MLP neurons of a small language model. Each row is named by its layer, matrix (gate and up: input weights; down: output weights) and neuron, and shows model dimensions 128-319. Each number is 128 + 32 x the weight over its row's rms, rounded and kept within 0 to 255. Numbers have three digits each. A neuron's up and down rows have the sign that makes its largest values positive.
After each neuron's rows, "fires on" lists the tokens most often at its 100 highest values on Wikipedia text that the model never trained on.

L4.gate840:053156183156191141092105116106142153171135133115106140165137156148123165143077166105114111165108111128123138136100112101107140143135178118119158116200096182154129154090112217136141122138123093115191099124117141165160135193153154068181113130099149169166099156150146088070132100181113150135102125123162129185194115081156130115106106189145141157145156180113146109153138097129179072100094126157106095116139112184143069153162157138138139139111127149102147122170119143129103084137073134084147130190135080154108120095096104146168153103161093169175098148151096146143103185125156197101
L4.up840:085098147125146130130131151118126120198128080112137146145165134123184179169113168074119114122166060047076114150159165116100133174101105184090096119164102126135109107115090173105062143119120139119173125123123110118138115136110126115150128125108149101119115147108164148126085080145134207108122107167100162143132168135182099136072131126228059152088151212120165061154119167116206106183092095162058174126165139118133098072186084128135112105109182161127135178147117141118140096140126059115166115185149179067101093078116128149123100105083122147182136145114086173148140099146170140085
L4.down840:095069111055102136173101107128123175140049153075103073143181139136163111115175114101134118109147153109116107143152170124137141108124059128111105144133121081141107108149160058133080125099143158176080142120104144096082114089129107148154159121160183161123199109147148157163133121134119112173138109138103189123038149161150195086103148105086162149078149177118162184168129117103159211156176126123100156135095099107102083110122180113168175116145107139124129075162105091195138159189165123074118136096143125103065095089153147100138122088143123153091148149155139094168109081116133083155
fires on: "ac", "a", "an", " Mad", " games"

L2.gate765:120151102102169147148089138124186094147108130114096160102155099093183204162103136096079147177093116142149101109036139130140108096095156128161107129197107099100130104099109106151147146103150129117139174134139121081168145169125135136128104143155109131153056171186208102107176141150145100186111091134172132074147144115130114114072118152150118090133158093152153124119116152126106107124090123082147141141134120101106171108147091088182080094186106161114128032103089087175136107107119186148108136156121108164099153179079118109100150132147090127105099151127103140149113084120169108083
L2.up765:148111127107106152121144112140116136149118107140135123192130134085171121147179146176050067125135169085062131164097040088074137096148088149113123101099110113167102093135154098116141077070171110219188095157065154094110179114128123106113089169139108105116115102103126113137114114064074156106155124080144079147153084184106110173143154120138148118066098143128124150112123087106174119159127154112163178149150088114150104143187132082154138096117129083105119072133179122141128167131089156131104172084128036119121157130159085180116129122117165136143167141133118104151096178174225175040
L2.down765:110150092127133139142135144128115149134138104080129131103102152114143067091141166159161137128114149089151123169113116106197192099133122113203122107095123098165137135162085173187104159131166105120142160120176098196102157101121072129152080142110154153204092136099145118101083112081161126153094206140182121175134161061125164126119165106139154113131174116121122090114090157111059221136128135086119119097110137071112178081136111125125140027156163098163174173106109123114108146153135162116133106098140163138112141207125149111127105075141076156143144157087193168094116107151138124138
fires on: "k", "is", "ly", "ing", "ner"

L2.gate727:148134146106151129114101073139151160179140139115122144160123101119188076189102104177145192155105161115121204094177119118132132160147117090060125038105132136103117127122104148160127080132120100133118105114100135130179133144129164131102141164085177148129147120130167082201097200105144098150112097108090135130144099166111125186160198151188139101120110088105170125125163127142047140087120138146126107096118112172147072131161077135104184103138125209154167155154162163145219138151102125110154146131136074065145157128160183112108194143129107157117113140147112139149144131129076092122
L2.up727:137120179151170179052186114135125155161139128166088159184111153153106195138075113153190124123114151095132129149107115127098173101155077138090140126128170113097125154143167157179104122125139161127117128122115189028155133163144130112071120118152140117138147085126105150131093163055128186171119143165076154127164163137226170144143123113124111148143177113110131139083171144124166125119109139141133084051082166155108077126144114104107147071095095137122118143092096134201126099164143099102167141097125110117128110093189108149135123095161126176143127185183040138062066109158164102148
L2.down727:093117125183129122218137145109174153133130133133113112095134136121108123163155117117172196145120117160139112118096125125125087108181166153083130118119118086132124215170128138109154112162151169112102156126092151138138107143082097157077107177098125084184118108131125160128099118148108108126112097130078110077109156086098104107144173086132156067152138154096174148113112139145145090132108146098125072124113107117139090192132102126075089179150132143089063126152146142144178127164164133065153147132148150160056123132111118148115107138078116079150123124155130116146143160131139159123
fires on: "all", "E", "re", "ens", "ro", "oss"

L2.gate1071:162140120188104103105095125162055113104131132151103101107121148114128136159067144123148119132112182143171119108107105125146100155098064158131149046136116146141122148126087134131089197084160126151103143184132120100165129117168102144085159200145118142118129155116091101178144135175123098126120149080133102143156114138120141104093212179133128103182127169114083082147073115167030119105081155129182102139141133194159081095138128141137161154135150164169115095131176135136114116150060109140151130069120082097079152113134208191115173089088120163120082063145132119135143174123145121122
L2.up1071:134099172146090126108176148113132087147144093140112156127124114132073145125149181071148098123076133102128146165084137135142151115133116158088122153138205164082132122164128101114152144109133154096125077100113184098134160135156120147150054112077130117163088161154105166100111129111126169142095095146169183178158194139154139106081133120131117128089109142099150132220095111137109187139132144111119096137099149061122131142076173144146118091099112108110157125122089160155147097105144096095138138148112161032175149094133137155125112014157124116117158092135072164132124133124124083156
L2.down1071:133135170136157144133095128102122108142164144135147175106109134159137141126146162157111141077139125096131059148133138056045132110171103104073139117182144118089146154135098129118132132118177110101147155094150186139100245152144118122095100116090132080182070149086113108093164070164114178103126097144091077095105132049097135130071135104084107121107166122097192189115090133169134139153113098099121168144104158122112133137117184108133092164162164178112148143138148124143154086084158108112156081140162162102129159148117115163138114148148063139102162154156104098121105164079115100093
fires on: "s", "r", "od", "x", "et", "ters"

L2.gate1040:104146115168157106089114084111159187149119132096089111167141127164098201177148191151209109094057129094110114151085136137160135099120135107143129157131122148156163109111097130166199106142110103174114149147132154156125174102152128164067161152144112117135156193165087117127076193143160127078092081100144131142105193152109181111163152145154107135145090124139150063129134116109098119128128103142180080115131136166164167153140147131109187134080123122135160120124137092191161110183127094139094143109119144154126145084146136107182121121182103192150138078153092097087077176125156147090
L2.up1040:129126126214094124113099094101125112157135109126105124166081047069153156118091163120164097043131083170162119136101090136110094114056138176121112145138116084107186113156098089177111119140150124185123150148092109121204146134139141140091163139176176109151172103126166091101119114176202156080103104168136105082213095148115135144126124148167155087169127079176130140152123100145168136151167205088099139114153110127122105123122112180185109119121184152119115140138152142113092157147138120144088103096115078090131175139134139196203145119188102153107136176161113120074113093145126118140
L2.down1040:132108125209084201130114089093096137147074106091112095175090072082110147102118125151158090120114079147132122096133112127106131137155137142153120147160156146104116136143137132113118152127201138129071113135112116102185154118144141084124129171161187077106142173113152109192110092119101152096107177149159155137197142090130137141085097122139222101095136158165173165129129134155120060148113175131064156060133044109187145135182121112134156115076141185138082149051133160153135121174137121179151124054122099101174125104061139082120144077125129158157137125167113118144092036124113150157
fires on: "ab", "end", "ob", "ow", "ou", "ib"

L2.gate1370:114183131125169117162086153123114138115105157088115164121112170094076164176097160144103130160109090098147106129117139112135187177073179063164147147132075200145150148079127169163187143120119172137129119160124108151168125136148167118110127141138097126120125134228131085147110147087135126193119155135134095151163173086096119133130088160112138165056120119120129120114126125108137113099083128086131100180111138152112135147202104135113149145097104143160087151108157172119162084122129101097099158154136117153123118177090107144134153111106153156180093120158094122170110122153171135117
L2.up1370:143102175107144085193127110140066152098119156088100147124114124139103179161135116103142086120137087073093072162117057097082118165128147086108167154156082133096140177102149168113172176128096110144166162115136128187124097140112127136103167101152088094101136113137148101156154147074075144106154188123154138122195145105147124054200146133113099174051152156088175112118067128100144071117113209092046120189143177171161091147180090172131158150136164120169089119130193167102144077138105145103092059173099117146157129188040139150171129110162158142146178124125123181176131150126146123142
L2.down1370:186118154107177100152160089152081160136128098162113127140138047155153075174132134104152135112115145156173108181090111111132157122128147133087177175065158113110095136155166097118130091108096158101199123156160100105101128127173087169197185114160140134079182098079115108094173113096123118113122161112156120122121212125140151030173145142144160141106099124150182103177098190116154078124158119134087128168142136202151102133116099151095092127067106083194147154134169119121112130108125120168101080067162149147096183131064124117175151184103154104093127107118148118134181131128102146163
fires on: "19", "an", "{", "a", " 193", " 19"

L4.gate841:087072103128171092147143080141189125110116126115155156174091131116120139091168124211080109155002149162174137161115130131135105091151132141114144128184170071038095101146101136126119147163172120119135170108091175151182148071130117086037193128160148088098131141150124042162197118174187106157137104145137096166075154101156118143124098152178097032146085121189114090121096140136109112146147085104190105140107083117081110174119058130186136130100096124122101092140088139146081100141106158102125184172139099158134170165101131090112117133099085064105085078163116078130170089143107127092
L4.up841:090087123092086152145110115146123169178184096110136119155065099183182181124153115162116093088130179081109047130167102084161127142187100169113110134142136183112101154135156104138152124097132122074186160138143092146109121178085143136107107157161138094152081111111108119135120200082120072124111109139127132093112161142131091164107146124137135120150056159125127128127114172114136147098137122078140098148145129131114088144090143116162145147137078102146134134079049173123169155148104046142114079130128142111068117123134084149132142150118084093155083141125134104122144140113172099174
L4.down841:115143112126125148149163088108127122158113089147143131153169155106082071114120154081134138124098142092122152080142139121178114130086090120135145134155093086112150058138184155152158148129102164171224102097139150125139057096086096145145064085141138116146162166099125129074066099073227122143092140147135187102101149091104201129056137111133122146143141108157131176171130142077155150170092166193106183151073072156105147111116077104107107100117189115153134165133112140136150152103153134116080141122131109145117149123196114102143104202097149143148164138098100130127151125110095109150
fires on: "ed", "ing", "d", "ic", "ly"

L2.gate489:128120144084179045115105131145110149106139112138106139152171124117079129121065159105104151178099100117124201110121204129135114074126089114142114170137115186110164134128111145199152174105073084137170101108119178113116136094127150136090186168120151133130144142198096162102092184168157095117121136169162139121151119138172114112145124128149117124141169160148165108152098145087150143131113153150143117079114110165118085132150068022110135104119142150121074177086116138131136127089082084105123107131170080116211146143125184142157127127141119135156115091171131131117086127123151131172
L2.up489:153096128111146161200155103105118154177068109108124136127100128086087041144140098108092089097081099133144135174131129157112123137145173055105118182099145163098058140141109169126090114122113167104167188081124162119142087217113099087121121056109133107133136133117097108118118130190139130134154103075179138132114130136073116177159148162148095120141155114197102187160154129106134055147121099146131165159167144109124118165139090132126134171117152121088071174080124138145128145120152106152096125137133099145088221084104087198198083066103156136143083165128124091093134154186102091108
L2.down489:141147088087116142143153091111135116052091131157071141121150087119060106137087107104084093114108145145122139139140097132163191089172127117145160136182137133112063117151052133189102186135117099055145176137157167080105047172142134136127084144112126203094129153084088114100122162129118153093196182143134110143113097137147181122127117082080131122140163148156134149152140068118135128161125134130154159164093098168122125108155088158151122161190195143109108117124079153168148164133143138133123152113100156077076158165083122107122136079150123124104084147170137118141123118074192122142
fires on: "–", "7", "b", "-", "re"

L4.gate1198:140163173105154191128121194146192132106160105138147154149168160131137171185133134106183139108127101209130153109122079117106173083104054150129112098156122109103130135084147116161110124139156081119103102095164162118107165196134179150090045147126114165158130141153075140118094160113108143113133140141110120074102113112065112164112135170152104066146115152138127125139144122117150116152135148138134146108122112144125133173140188132109093125140122126178121109079109166149169151155120103111136126111136051113132156137162090165099162145139129157099120185152096145121125113167098159170
L4.up1198:068093079160150148106092095169154234143098147112116188171120160096136108123114090130212128174080118112133093159139077118162092179178141139144138108102199136097114103205125166077099196205116135114136136115100092127100180101131173101122139117125141123116107120071182158116165149087142165097124032149110087147108145140173195139142111103101099106158092145127092169121085091107075138148116094101160150115098158121074107118166143129118130131154115122177163155100133128136102059167088087162129099059122137143076128138146115151157099111138102092125183177207095169142060159122106117143
L4.down1198:066177166120119115111126047158116156148150134147122161079139116095098097146130143132131157207097127091110093080123150112101150100109203152116136138143128102132083123131142119036085132097177149110087145082119109106176200165181119127089193162114109123194134113151135127154150134039130157120100125164086122138142197073072080140146052127183110143118082161193082133114155151095129084097101091098114080141087162148128090040134136161093106142085148086149125133105150099146137132115145156180087141139113153135088132115082157140201141131126144098092123081074152137070095108112177133143
fires on: "o", "ro", "ing", "ers", "om", "ens"

L4.gate297:142124140146089134107101105102181149124159089154182093103109128149110187096167175120155115188122102142106125063120089148105149084143105138183156169126136175125153112109136145196138073094122160094153152176124186091117135107120114095057127165119145094168154156125102101125148167133125077100201112189113151092106115067084177159068169139123140106098155083109159106099156105163127128139180208134140162095154118133090114104144132087108147127118093156154088143142124057116087131156110101138129129148169082145138146120180133088148049087119176129183148098149133130073098129159129155120
L4.up297:120172160064163181121176161119107102133105140164114103108096145153094069142144153139157099146113077169078133174201178117059161126082122120154143065178112098085175128178135161101157129107101174116128153094133102118163148158191148105146097112119135117078153083131130127127125134114135084146139136163133123125167176118096202098150144143166149098123102069150130163146120178183136165087124141103158136120114164126128132177142113113159145116140164157137078161061117087141104083149111112140106112120170135123128162161164140178175100096160142119064087178156101120086093153087156068168
L4.down297:134124162079067169135040092107109151174145160094134166061095107109076137083138099118141042189120133169147154079121146138120123112140100173236137109170105160154149139128136158106117143136161140053179118157105147104135090105136091128121116119196101111130189149049078107114100106112146165143168140160079067154090126120088165150161137139120109103162146096158063153162098077099126144100131116137074123174062104149094104149146119139120105099129120200085103160124115128096117148165153092183156149070127052147092048171101184184154158068145138153164116085104161121105150160172143106152
fires on: "a", "b", "ok", " Z", "-"